config.toml
num_hidden_layers = 14
num_attention_heads = 3
intermediate_size = 512
norm_eps = 1e-05
attn_scale = 0.125
bias = "all"
parallel_block = false
init = "trunc"
init_std_o = 0.0
optimizer = "ademamix"
learning_rate = 0.000445
lr_head = 0.00535
max_seq_len = 256
dataset = "wikipedia_en"
MLP neurons of a small language model. Each row is named by its layer, matrix (gate and up: input weights) and neuron, and shows model dimensions 48-143. Each number is 50 + 12 x the weight over its row's rms, rounded and kept within 0 to 99. A neuron's up and down rows have the sign that makes its largest values positive.
Before each neuron's rows, "fires on" lists the tokens most often at its 100 highest values on Wikipedia text that the model never trained on.

fires on: " R", "R", "ers", "es", " Total"
L10.gate290:62 50 41 39 64 27 54 62 46 45 68 28 53 48 70 48 70 38 53 45 46 47 69 51 41 44 40 45 43 51 68 33 60 54 67 61 66 44 30 55 33 59 64 21 48 33 51 61 45 46 65 39 40 35 22 64 56 41 45 47 47 40 38 68 53 55 44 60 42 42 45 58 14 46 64 60 51 68 71 52 53 32 37 59 52 38 71 68 45 43 32 33 55 48 31 54
L10.up290:22 76 45 34 66 39 43 42 45 57 55 41 72 37 54 46 55 67 64 42 47 49 59 49 54 64 55 25 57 47 31 59 67 38 57 64 47 59 33 52 22 62 48 64 49 48 62 49 74 49 24 18 50 52 37 46 64 59 49 32 51 52 31 60 55 51 39 35 60 35 59 45 40 49 55 34 48 44 69 36 51 42 36 45 61 53 56 73 62 52 59 28 55 54 31 65

fires on: "m", "at", "ed", "p", "et", "t"
L8.gate71:54 39 40 45 44 47 43 55 54 45 48 37 35 45 28 13 36 25 59 70 43 40 42 32 32 41 42 59 52 56 32 56 29 45 36 34 56 51 39 43 40 40 36 50 44 49 46 58 42 70 52 37 69 65 50 66 89 40 56 57 62 45 22 52 66 40 59 52 68 48 69 59 46 27 55 51 69 38 39 37 58 41 33 42 46 57 50 47 62 61 45 59 50 55 36 42
L8.up71:43 42 29 61 52 35 53 50 28 48 61 39 47 47 80 69 52 46 53 58 40 72 62 42 43 29 28 58 56 59 51 50 45 48 56 34 52 51 40 41 52 57 44 34 42 56 47 43 70 48 55 66 47 59 46 56 43 52 63 46 31 44 60 41 55 60 58 49 67 48 63 53 39 45 58 52 55 70 38 60 71 56 63 63 49 65 43 55 28 39 31 50 51 66 64 49

fires on: "ro", " ad", "e", " Mc", " Le", "on"
L8.gate184:39 38 77 51 46 59 43 35 31 54 45 58 44 75 30 25 61 56 56 39 71 49 61 62 58 78 56 62 43 57 48 57 49 69 47 57 42 58 41 70 29 53 41 61 65 52 63 58 50 45 36 47 44 70 36 70 50 60 40 48 61 39 56 68 60 63 46 53 57 29 27 38 41 60 45 54 54 53 62 52 44 42 57 64 41 37 45 50 48 58 68 70 46 53 55 35
L8.up184:50 45 37 39 48 45 61 40 36 36 49 62 22 62 41 45 48 44 25 29 36 54 38 54 63 30 43 45 55 46 27 33 45 48 45 43 51 59 51 64 62 63 57 41 77 29 40 60 58 37 62 44 56 72 43 64 35 51 34 50 55 59 53 53 58 50 63 47 39 46 42 35 64 60 38 55 42 34 49 48 42 39 64 54 45 68 54 44 55 38 58 55 61 66 59 55

fires on: " ad", "amp", "ang", "ains", "us", "ad"
L6.gate77:56 38 33 33 56 33 60 55 29 60 42 56 39 53 51 36 45 63 54 26 62 46 31 60 55 53 53 20 65 56 48 60 68 54 53 58 60 29 49 42 47 34 49 45 46 46 75 47 51 48 55 43 63 47 54 40 53 61 39 47 44 62 32 54 38 40 52 49 62 55 58 76 49 79 48 64 33 41 75 38 57 45 81 16 49 55 58 41 53 53 46 48 69 58 52 34
L6.up77:83 55 51 63 37 37 45 41 40 67 60 60 43 52 16 65 41 71 48 33 62 46 61 41 55 40 25 52 49 61 49 64 49 61 44 51 30 33 29 35 59 38 77 53 62 55 68 62 43 57 55 51 44 49 55 27 51 68 51 40 55 67 50 66 47 53 40 69 40 44 59 53 52 59 66 66 39 43 54 37 67 71 64 40 33 48 58 43 75 42 65 57 58 54 71 42

fires on: " s", "s", " res", "-s", "ons", "uman"
L8.gate40:49 77 57 26 54 55 50 51 58 50 40 62 59 57 80 69 51 60 32 42 48 52 32 44 78 65 56 52 44 64 38 43 51 58 65 57 53 62 57 54 42 38 74 44 57 81 49 42 57 42 73 58 47 49 24 43 45 47 42 50 52 45 34 39 31 39 50 58 46 42 45 52 50 59 33 53 43 42 45 65 32 39 51 26 30 41 60 47 48 65 40 46 53 51 56 63
L8.up40:52 58 49 51 60 43 42 59 56 51 53 48 46 49 52 47 49 54 61 33 51 60 39 43 48 60 41 29 66 46 41 46 41 53 46 73 43 43 61 58 51 45 63 33 60 34 57 35 79 42 57 43 67 48 37 32 56 46 26 43 34 61 40 63 60 46 51 76 60 42 58 53 42 58 23 66 44 63 65 45 50 70 58 60 63 54 66 41 59 52 32 61 41 74 21 59

fires on: "th", "ph", "aged", "g", "nd", "ular"
L5.gate456:17 38 52 41 37 57 65 44 55 43 43 40 41 32 53 62 39 42 45 54 33 56 56 31 42 65 52 45 60 70 43 31 46 64 52 31 42 37 64 53 58 76 70 58 54 62 41 49 45 50 52 58 54 39 66 43 52 55 54 55 54 33 65 25 49 61 61 51 72 46 52 62 47 41 68 34 60 62 48 25 37 56 46 54 28 43 56 53 37 70 36 43 37 49 66 55
L5.up456:51 42 51 67 39 72 53 44 36 55 31 45 49 40 58 55 47 59 46 44 35 46 50 53 34 52 35 59 60 67 37 37 59 68 51 48 34 56 51 62 46 41 54 65 46 43 67 63 70 49 48 63 36 34 59 58 56 61 45 63 64 58 50 49 51 64 59 47 59 50 62 50 35 36 44 50 61 37 43 46 63 54 54 68 42 66 41 46 49 68 45 49 44 43 48 35

fires on: "oc", "er", "or", "ars", "r", "als"
L8.gate373:68 60 42 47 62 59 54 47 90 68 55 66 49 51 44 70 47 41 40 36 62 49 38 60 63 56 39 45 61 36 42 51 53 61 60 56 21 55 41 43 61 51 57 77 52 55 54 57 62 61 50 60 53 42 43 58 46 34 43 67 64 44 65 64 28 56 50 41 62 44 53 68 49 63 48 52 43 53 58 36 62 40 48 32 56 58 55 44 43 50 51 28 62 40 49 42
L8.up373:28 57 55 40 75 44 49 18 37 51 67 30 49 39 41 46 63 51 61 45 64 62 51 53 40 41 43 51 49 60 64 64 53 57 51 68 52 60 45 26 70 57 51 49 34 57 47 49 53 40 43 38 59 59 34 60 57 54 62 48 66 31 34 36 48 49 47 31 56 45 58 49 51 49 60 31 37 46 42 49 59 55 71 51 41 63 69 55 57 52 53 70 59 29 38 51

fires on: " Ar", " G", "th"
L2.gate210:53 55 45 46 67 42 59 57 52 38 41 72 30 57 55 55 54 28 55 53 31 44 51 37 44 51 44 35 76 57 31 40 53 53 32 45 39 41 57 64 63 52 73 59 73 68 61 32 60 53 54 53 68 53 44 54 40 41 66 46 46 38 49 44 34 37 52 72 66 60 41 65 62 36 74 54 69 67 52 42 41 66 35 78 30 49 56 54 22 50 67 36 48 69 71 36
L2.up210:54 65 38 68 66 51 51 47 59 51 70 56 45 38 50 61 58 32 64 53 52 76 33 36 62 58 29 44 36 47 50 58 52 48 39 46 57 62 64 45 54 49 50 39 29 50 54 51 43 37 50 31 23 54 40 41 49 61 56 59 62 40 59 54 42 63 58 63 72 71 74 40 47 38 79 33 71 60 44 58 79 58 51 66 46 46 45 67 54 64 42 52 36 39 58 50

fires on: "l", "i", "fl", "ate", "ison", "h"
L4.gate82:60 59 25 54 57 34 54 49 57 49 46 51 63 53 39 55 41 42 30 56 46 72 66 27 57 69 54 47 58 29 46 63 60 45 70 49 53 38 57 32 65 81 34 56 51 47 51 45 67 57 57 51 40 38 59 49 52 33 51 55 39 33 41 46 29 61 61 61 35 48 40 47 70 35 40 53 29 59 73 48 66 42 56 47 35 41 43 48 51 46 55 55 47 84 45 63
L4.up82:48 29 35 52 60 71 49 54 34 33 39 61 50 48 52 46 33 42 59 53 53 26 23 53 59 44 56 51 54 36 46 53 37 44 65 59 63 61 71 22 37 36 45 39 52 47 43 57 60 27 28 67 45 62 55 50 66 63 24 62 46 57 59 40 43 53 56 40 53 38 63 51 69 54 34 51 48 57 56 39 52 52 62 51 49 51 64 34 69 61 52 45 74 59 52 39

fires on: "il", "l", "a", "n", "i"
L5.gate386:65 51 45 52 48 34 30 55 65 71 63 44 53 71 49 42 61 48 48 65 72 64 43 32 58 35 50 43 62 70 52 41 45 39 58 40 56 39 52 60 63 40 40 44 55 41 65 42 66 54 53 40 57 54 52 55 43 48 38 42 72 52 43 57 45 37 67 60 35 53 39 46 57 31 51 41 26 55 59 63 55 36 38 39 43 26 52 66 42 43 37 26 58 81 52 63
L5.up386:48 48 63 43 30 61 58 58 53 48 38 67 50 49 43 34 73 66 45 49 71 41 42 62 50 50 68 58 47 63 55 51 42 53 45 44 60 49 50 52 42 58 50 50 48 41 61 38 46 55 45 64 56 60 57 59 55 43 49 42 25 31 47 41 43 52 58 57 42 37 44 68 33 67 58 48 50 46 40 53 64 52 71 47 53 39 46 44 58 82 48 44 42 74 39 47

fires on: "s", "-s", "ol", "-", "o"
L8.gate154:42 51 50 32 62 46 71 47 34 72 25 51 60 44 58 43 62 61 36 51 34 43 26 42 57 60 68 54 54 51 27 45 59 51 66 55 42 51 68 67 45 38 57 49 37 61 35 46 39 62 63 35 57 54 19 35 39 76 48 49 58 46 51 33 44 46 68 51 43 67 33 51 54 71 30 44 66 65 46 58 68 31 35 54 74 39 41 34 61 39 48 39 42 71 42 63
L8.up154:53 31 54 54 40 49 54 38 60 66 51 64 52 53 43 57 58 48 50 45 49 54 64 42 77 37 64 59 52 19 38 35 44 30 46 26 48 44 65 45 38 51 65 52 66 62 32 47 41 35 76 45 54 47 52 38 49 42 36 37 42 65 56 28 37 38 49 62 53 61 51 53 46 32 44 61 41 71 52 65 66 55 61 61 56 50 67 33 80 44 56 53 46 40 45 87

fires on: " r", "ed", "ly", "ched", " pl", " fin"
L6.gate497:43 47 31 34 55 41 29 65 73 42 59 13 42 62 53 78 63 49 50 50 66 46 46 37 52 52 53 60 35 39 36 48 51 45 51 57 38 64 20 46 59 46 59 26 61 45 41 38 52 51 43 42 31 40 50 53 47 48 56 49 36 62 49 52 44 62 73 42 31 63 42 60 53 47 53 52 38 58 55 40 53 30 50 43 41 63 45 50 65 40 63 57 39 32 41 67
L6.up497:10 57 47 41 42 56 44 62 52 57 42 57 62 65 48 64 60 39 72 49 41 40 41 58 55 30 60 48 68 37 39 64 58 50 52 45 65 41 60 60 70 49 27 47 31 55 31 90 35 61 50 37 60 47 69 36 47 51 60 32 62 47 45 43 36 56 61 49 39 43 30 45 60 46 58 47 63 67 53 33 49 39 42 62 58 38 41 60 50 51 63 60 63 58 25 40

fires on: "el", "ur", " ", " West", " al", " rel"
L10.gate94:49 69 41 45 61 84 33 58 46 73 66 42 51 42 56 57 52 57 39 29 48 51 65 50 65 60 57 42 51 59 50 47 58 42 57 62 35 58 65 72 42 31 61 48 30 31 48 45 78 57 30 46 52 28 47 50 52 66 57 49 55 46 59 33 61 55 68 68 32 29 55 53 52 51 41 65 38 35 46 39 68 51 40 58 54 56 36 50 31 32 58 09 62 49 55 47
L10.up94:21 51 56 32 49 35 64 63 48 34 73 49 54 50 58 27 26 64 63 53 58 52 42 50 55 58 39 44 49 50 44 56 62 52 52 55 50 73 49 68 40 55 32 55 47 66 57 46 53 46 42 35 51 53 52 68 61 43 44 55 39 38 50 49 49 66 53 57 48 48 46 48 54 23 68 72 54 47 41 62 41 54 66 42 63 42 19 35 50 54 41 47 49 52 24 49

fires on: "man", "her"
L2.gate350:62 42 52 53 51 49 46 60 70 52 58 62 54 28 49 72 53 60 53 35 33 43 27 33 39 58 47 45 56 56 33 45 45 49 51 28 54 64 40 49 38 39 45 61 64 54 46 25 58 47 51 35 60 69 33 37 65 51 39 52 63 41 39 18 39 57 57 49 53 40 48 50 63 42 50 43 38 47 66 43 49 57 35 43 17 20 55 51 43 46 50 49 45 39 62 58
L2.up350:61 45 45 47 76 45 51 57 40 37 65 44 53 28 63 71 48 44 52 36 48 77 60 49 62 71 40 50 43 42 32 50 38 43 50 48 68 35 52 47 43 54 60 28 55 53 40 65 39 62 70 53 47 65 65 33 50 59 72 50 58 54 74 71 51 41 76 49 56 52 60 49 36 48 65 30 39 52 59 56 58 48 30 52 67 62 67 50 59 47 49 62 55 48 54 49

fires on: " |", "|", "its", "201", " $", "ions"
L4.gate428:62 47 49 62 50 70 57 46 65 60 75 70 43 37 57 63 41 62 55 47 39 22 52 65 41 53 52 65 49 65 32 77 64 58 45 52 59 34 59 55 47 42 56 56 52 54 26 56 31 65 46 39 67 34 44 78 31 42 30 50 41 38 60 53 53 69 63 43 41 44 60 64 50 60 53 45 50 39 57 46 36 63 75 55 34 54 49 47 29 39 48 58 43 33 40 38
L4.up428:40 32 53 57 47 65 59 52 56 47 62 70 73 42 34 40 56 44 54 54 64 41 48 59 27 40 55 46 30 65 54 54 52 65 49 34 60 62 53 53 50 45 59 75 44 50 66 69 43 51 22 46 43 47 59 54 49 45 54 69 73 48 45 44 56 63 63 59 53 36 54 56 55 67 58 33 42 51 59 25 56 43 49 32 42 56 52 43 41 59 37 47 51 25 58 52

fires on: " with", "===\n", "\n\n", " ===\n", " After", " while"
L4.gate259:56 38 41 74 51 34 31 59 50 47 56 44 47 69 82 50 46 62 42 40 62 39 61 61 56 46 40 44 63 65 36 56 33 59 52 60 59 44 45 73 74 53 36 60 54 65 28 55 42 53 42 19 46 41 44 56 29 38 29 49 59 40 39 71 57 61 54 39 64 56 67 58 38 52 53 35 30 60 43 41 56 65 59 35 71 46 50 38 45 69 60 42 35 58 64 54
L4.up259:61 37 55 47 49 40 46 28 55 57 70 55 69 56 45 63 53 47 44 48 49 67 38 49 58 52 35 32 49 44 47 41 52 52 77 36 46 61 65 51 48 72 45 62 51 60 38 51 49 11 41 66 50 51 64 49 60 45 58 44 54 54 30 31 40 55 45 69 51 44 56 45 22 41 38 40 52 30 47 69 52 55 46 62 51 49 46 55 57 46 42 50 46 66 48 64

fires on: " R", "R"
L8.gate116:56 26 31 56 42 40 45 84 35 40 55 48 51 31 56 39 51 57 50 51 60 52 57 67 42 55 41 35 30 54 56 40 57 35 52 61 31 37 55 67 44 36 55 49 26 65 42 65 30 53 53 45 24 72 50 63 57 52 63 51 58 43 48 70 38 30 55 53 41 52 38 45 42 53 43 78 60 23 58 69 28 36 35 70 57 46 46 70 27 56 38 65 55 52 49 55
L8.up116:43 36 41 53 65 51 58 53 64 55 66 29 58 52 38 40 71 56 50 34 65 72 24 49 56 54 52 39 60 43 41 44 57 47 31 50 48 31 56 63 52 62 49 41 52 46 59 45 35 64 56 52 53 56 33 70 67 70 46 44 74 58 54 38 56 49 53 27 29 49 40 55 49 43 58 46 46 52 56 38 73 32 61 51 42 64 44 52 74 48 59 48 70 55 25 54

fires on: "–", ".", "ri", "ra"
L9.gate353:34 50 40 65 52 54 46 41 56 52 54 42 58 42 44 52 59 47 65 50 51 54 62 48 29 36 40 48 49 58 66 63 63 61 37 72 56 49 42 23 34 45 56 26 48 43 54 53 83 52 52 45 47 66 64 46 60 66 39 37 45 53 52 47 45 48 49 64 54 18 58 56 65 61 47 59 40 81 43 60 47 50 74 34 56 64 20 53 66 42 52 40 40 46 73 60
L9.up353:37 44 47 62 55 51 50 50 43 60 46 45 33 51 34 55 33 52 46 33 39 51 54 65 48 40 62 32 43 57 54 53 52 45 73 54 41 48 71 63 54 66 66 67 67 46 34 62 47 52 32 58 25 58 67 67 58 44 43 59 54 60 55 72 46 59 42 74 56 50 33 36 44 42 47 39 59 38 47 63 72 44 58 57 64 61 34 69 63 34 56 26 28 50 39 42

fires on: "on", "e", "en", "ans", "eb"
L8.gate73:28 40 50 57 56 54 50 55 47 46 39 42 49 63 59 28 54 66 33 35 60 59 40 55 39 50 32 49 69 60 56 53 37 55 62 57 56 41 56 40 43 48 72 40 65 40 63 55 61 41 60 54 36 33 74 59 52 64 36 49 48 40 41 45 55 56 41 53 39 32 25 58 29 64 51 37 52 67 74 49 47 55 58 24 30 58 42 28 69 69 36 20 58 36 55 56
L8.up73:30 44 81 54 60 19 51 37 50 23 54 50 28 50 55 17 22 34 39 58 31 29 34 69 41 38 49 47 36 62 58 37 36 42 52 53 66 39 59 56 61 55 54 22 50 74 41 51 57 59 53 47 37 63 41 70 45 48 61 46 68 40 77 54 41 40 61 57 40 52 45 35 49 49 52 61 57 43 35 61 33 32 66 60 54 54 62 54 56 34 50 52 59 51 40 50

fires on: " |\n", " |"
L6.gate234:52 61 47 44 68 40 39 24 52 52 35 36 34 60 67 39 41 34 44 53 42 54 49 39 52 55 45 32 46 43 58 63 55 53 68 56 55 41 32 37 35 74 50 73 47 76 50 61 69 42 40 48 44 41 60 70 47 65 31 61 55 41 52 47 42 49 40 42 37 54 57 75 62 36 61 46 44 65 64 51 42 47 41 31 36 29 44 50 41 50 64 56 48 25 35 50
L6.up234:48 77 50 58 57 53 39 37 51 40 50 43 45 34 42 53 63 30 56 56 55 74 35 26 71 57 52 61 29 54 46 59 43 47 63 45 44 43 53 43 31 88 76 63 38 52 60 56 46 27 60 41 64 38 63 50 41 69 38 43 53 50 69 67 48 31 53 52 18 44 31 62 73 40 54 60 44 67 43 38 60 69 42 40 55 35 63 49 63 54 67 50 50 58 49 35

fires on: "s", "y", "t", "m", "in", "is"
L8.gate359:36 53 32 26 41 53 39 48 66 65 55 50 42 66 71 56 50 66 55 57 49 65 26 36 45 55 62 70 58 30 41 62 53 62 25 40 62 35 52 54 71 52 28 42 39 62 60 64 59 54 39 30 43 46 56 54 58 56 41 56 74 40 48 39 41 49 35 54 53 62 59 36 55 45 63 32 71 42 70 38 55 67 23 47 58 67 52 57 60 50 47 65 49 50 48 21
L8.up359:39 48 41 66 81 41 50 59 44 41 50 60 88 65 68 61 40 53 59 44 15 36 39 53 59 55 51 67 45 53 34 45 36 51 64 54 42 47 46 51 71 62 31 44 47 41 57 55 49 66 50 50 67 46 59 32 45 45 58 32 45 45 54 50 63 50 40 53 57 54 49 48 27 43 48 42 63 69 63 62 47 27 51 59 68 68 51 38 58 49 58 53 31 58 63 44

fires on: " ", "1", "3", "0", "2", "4"
L6.gate84:55 58 49 59 23 58 53 73 47 35 32 37 33 49 59 62 41 46 46 55 65 34 45 51 51 32 60 81 42 61 44 75 44 49 32 54 30 40 43 34 56 44 43 65 52 51 44 39 56 61 37 27 40 62 40 43 67 58 38 51 46 57 45 31 50 48 73 50 33 59 58 64 52 52 20 50 57 53 59 43 77 59 50 48 53 51 38 34 33 51 43 66 46 53 54 36
L6.up84:48 41 41 44 58 39 74 39 68 45 50 49 50 53 34 68 35 57 47 50 60 28 66 59 39 45 61 58 40 52 53 72 46 64 62 72 49 50 41 48 36 32 51 36 43 64 37 61 60 63 77 27 57 69 28 55 61 53 66 73 47 70 68 43 65 40 37 57 51 46 51 42 56 36 63 46 52 39 33 44 48 47 33 41 41 36 52 49 48 40 32 53 44 26 50 41

fires on: " (", "\n", ";", " ", " |", "0"
L4.gate449:65 46 30 54 51 44 55 53 43 50 56 58 37 64 54 48 31 48 40 43 50 52 76 48 47 26 60 52 41 49 62 63 51 36 48 62 51 57 47 41 31 65 34 39 42 56 40 59 60 58 48 49 54 36 55 49 44 55 68 41 63 70 38 41 68 40 34 59 42 55 37 56 50 46 39 55 55 33 57 47 46 39 54 55 64 64 44 42 43 29 39 48 54 41 65 51
L4.up449:60 28 40 65 68 61 70 53 57 51 48 39 29 64 55 64 61 53 73 54 42 37 65 54 44 30 43 53 40 47 58 80 48 46 60 30 73 55 37 49 24 44 34 47 47 51 46 55 69 48 53 36 48 51 58 52 70 47 49 52 66 55 45 49 46 39 59 27 40 58 62 47 35 41 57 50 44 28 61 50 34 49 45 50 60 61 37 46 48 76 27 56 46 17 32 60

fires on: " |", "ction", ","
L6.gate439:59 52 44 61 70 51 45 60 45 55 49 60 45 26 54 48 41 32 55 37 46 60 50 60 38 58 67 66 38 45 63 75 41 58 55 83 51 27 36 49 60 56 49 51 45 56 58 50 38 47 41 32 56 51 34 48 45 41 33 41 58 62 59 42 46 66 58 36 35 55 50 60 56 65 66 39 24 46 58 53 33 57 56 45 34 51 33 50 58 37 59 64 42 38 46 29
L6.up439:59 53 42 51 56 59 29 54 46 48 50 48 68 61 55 45 39 60 63 45 50 68 29 40 46 51 69 38 49 61 34 46 58 62 78 56 51 41 59 27 61 85 72 43 37 61 70 46 42 17 55 68 51 38 71 52 47 51 35 40 35 57 58 50 30 49 56 59 34 41 72 68 64 53 60 62 49 81 53 41 49 45 60 34 47 43 49 68 55 63 44 40 61 50 70 47

fires on: "ian", "ong", "ese", " during", " following", "ech"
L2.gate307:46 26 57 47 39 49 45 55 47 46 32 42 39 45 57 54 34 42 44 59 53 62 72 66 51 72 48 63 51 46 52 53 41 56 42 59 33 21 69 29 58 49 44 71 68 58 54 41 56 32 54 52 38 54 59 25 44 63 29 33 57 50 63 39 58 37 50 63 40 32 59 55 55 71 45 51 62 45 43 66 62 37 40 42 27 41 48 50 48 62 74 61 60 41 67 37
L2.up307:47 42 47 38 31 44 58 32 46 37 56 32 52 62 36 48 37 46 58 61 57 75 64 65 54 40 45 45 55 57 47 52 46 35 55 31 49 72 42 48 60 55 51 44 49 34 44 59 73 23 48 73 33 52 77 35 63 70 46 67 56 43 70 46 50 52 47 45 49 47 73 40 60 37 36 58 69 39 60 57 46 44 39 34 29 36 54 48 51 45 42 84 50 25 79 37

fires on: " and", "'s", ";", " &", ","
L5.gate49:42 70 35 49 31 84 45 39 40 51 48 50 32 43 60 38 53 25 40 58 21 80 39 40 50 40 50 67 34 38 41 67 49 61 39 43 39 60 34 38 49 71 46 61 30 53 49 34 57 42 59 52 40 54 50 62 74 38 56 45 48 44 53 54 32 52 49 56 37 63 54 47 48 55 60 49 48 44 54 49 44 45 64 61 42 33 40 33 36 34 54 67 46 43 41 31
L5.up49:75 38 80 42 40 53 39 49 44 42 50 36 51 58 52 65 66 32 31 41 36 61 39 44 34 47 75 38 54 62 40 51 67 53 62 54 64 66 45 47 82 79 58 33 38 29 49 56 30 46 77 52 40 20 51 49 60 36 39 48 48 48 65 51 67 58 28 52 47 45 49 60 52 48 43 30 50 63 55 41 38 46 55 42 43 29 35 45 34 59 59 57 37 55 54 33

fires on: " ", "–", "0", "6"
L5.gate416:39 64 61 42 66 60 72 39 49 51 71 42 48 46 64 54 61 45 27 70 61 47 44 34 50 46 65 60 40 43 54 64 66 65 42 65 41 29 36 29 40 55 61 58 50 59 54 35 52 59 65 36 46 45 57 68 80 50 62 46 56 60 56 37 40 50 52 53 38 64 49 72 58 69 66 56 44 54 63 53 45 46 56 40 39 32 36 52 24 36 53 68 54 46 60 29
L5.up416:53 50 52 59 36 40 66 37 33 35 57 26 68 65 53 38 54 60 62 60 44 49 21 50 30 59 47 32 38 57 37 43 44 55 47 62 46 41 55 36 50 60 45 45 42 48 31 60 66 77 72 37 45 64 59 54 58 65 50 41 51 44 56 35 46 46 35 49 52 58 58 44 69 65 50 33 65 40 35 51 49 43 50 38 41 40 40 55 39 53 45 37 46 49 58 25

fires on: "or", "res", " Cor", " player", "er"
L4.gate411:41 60 38 49 70 64 36 46 50 36 67 79 65 35 70 63 50 67 51 36 68 57 57 79 42 67 37 45 68 60 58 32 59 45 59 49 37 36 37 36 51 55 68 62 59 49 40 53 62 69 60 49 44 51 23 32 53 27 36 53 45 29 46 52 51 42 51 74 76 55 25 67 59 45 47 52 67 65 58 51 66 32 58 30 49 44 46 47 62 48 37 58 56 50 68 37
L4.up411:34 60 56 44 60 54 64 30 53 49 68 46 53 27 62 64 76 48 49 38 43 55 53 46 61 61 51 41 53 44 51 60 64 45 43 57 51 59 18 80 55 33 69 36 58 46 48 57 56 58 56 49 45 70 37 48 47 55 52 42 51 65 58 52 79 34 38 59 31 63 30 45 39 61 34 38 56 36 45 54 47 41 51 68 41 41 67 53 47 54 46 50 58 35 59 66

fires on: "ri", "se", "ey", ".", "oy", "ev"
L4.gate290:47 52 18 30 51 50 48 37 56 41 72 46 46 58 54 45 70 58 63 61 80 59 50 48 49 41 56 64 54 27 54 62 48 64 36 37 74 59 52 06 34 66 47 36 49 42 51 63 47 43 56 39 50 48 42 25 44 63 61 42 40 59 50 58 55 55 52 41 47 56 45 40 59 62 52 42 35 39 43 52 41 61 35 50 51 70 42 47 55 51 43 46 58 40 23 81
L4.up290:17 56 61 52 29 57 80 36 54 60 60 36 39 41 33 48 32 45 43 50 44 49 42 60 47 51 66 51 41 39 19 58 67 44 49 49 56 67 59 49 28 52 38 53 63 51 62 44 50 67 46 38 39 70 55 75 82 60 66 64 54 59 39 39 63 47 57 60 61 37 35 42 68 46 49 50 35 47 43 44 47 80 39 42 57 62 43 46 54 33 60 50 44 50 25 42

fires on: "us", "an", "ang", "ant", "un"
L8.gate370:59 42 37 71 60 62 47 44 54 66 57 42 48 55 38 57 71 48 57 63 65 27 42 65 59 43 46 38 74 60 57 39 49 60 68 38 51 48 49 43 58 24 55 39 39 48 67 32 65 56 47 58 39 35 59 40 48 54 32 52 59 39 37 49 42 54 45 22 48 49 38 49 50 72 27 47 61 33 66 35 75 47 65 32 56 52 57 30 72 32 46 37 53 32 48 43
L8.up370:53 46 56 53 31 38 55 50 59 51 55 27 49 45 44 56 35 76 54 53 39 44 31 06 54 38 63 66 60 48 52 54 41 39 42 51 39 50 52 68 64 65 27 51 69 50 63 36 38 48 54 36 46 49 46 49 56 48 62 49 32 48 44 72 48 51 48 48 51 64 51 46 50 45 27 52 73 21 40 38 51 38 35 39 47 43 71 44 62 34 70 55 67 44 49 91

fires on: "ree", "e", "ke", "her", "ief"
L4.gate20:42 49 51 47 48 73 52 46 53 35 48 38 45 27 54 58 29 38 36 37 26 65 46 47 37 68 27 49 48 61 54 39 49 40 44 45 33 70 40 58 48 50 53 39 64 54 57 53 36 44 43 38 71 58 42 49 39 57 71 54 50 36 37 60 55 70 52 62 38 33 31 47 65 48 46 39 32 58 51 36 32 52 35 55 56 44 59 50 45 33 55 50 37 45 78 49
L4.up20:58 52 48 56 47 60 57 57 63 33 48 50 68 45 52 51 43 47 33 51 38 46 48 39 37 66 34 43 60 46 48 58 52 33 70 70 62 52 57 45 44 36 37 63 49 52 38 71 49 50 44 60 52 76 60 44 46 49 37 53 35 49 42 60 33 38 66 40 41 32 52 52 53 47 29 38 36 29 48 59 55 56 47 56 44 37 47 32 34 52 75 32 59 35 46 52

fires on: "if", "el", "ur", "ann"
L4.gate360:65 53 52 33 70 46 62 57 53 47 41 30 53 22 64 52 64 48 36 71 42 54 42 48 39 62 27 36 42 24 44 67 34 39 50 55 34 38 59 58 42 58 70 49 39 64 47 62 74 59 33 50 18 47 40 49 50 57 56 58 54 53 45 51 51 57 48 65 48 53 74 52 60 33 79 48 35 47 60 50 50 71 25 53 40 58 48 55 47 67 36 26 29 54 45 47
L4.up360:46 42 42 24 54 68 56 64 40 34 64 50 52 46 42 53 27 30 51 53 61 45 42 40 64 52 61 57 46 37 54 47 57 32 60 53 67 67 53 54 39 55 44 52 53 48 53 41 83 51 47 43 33 59 45 40 41 62 41 55 56 37 38 47 40 57 36 64 59 54 35 52 58 16 52 60 58 44 45 61 40 53 61 56 37 25 52 31 55 61 40 46 30 73 41 61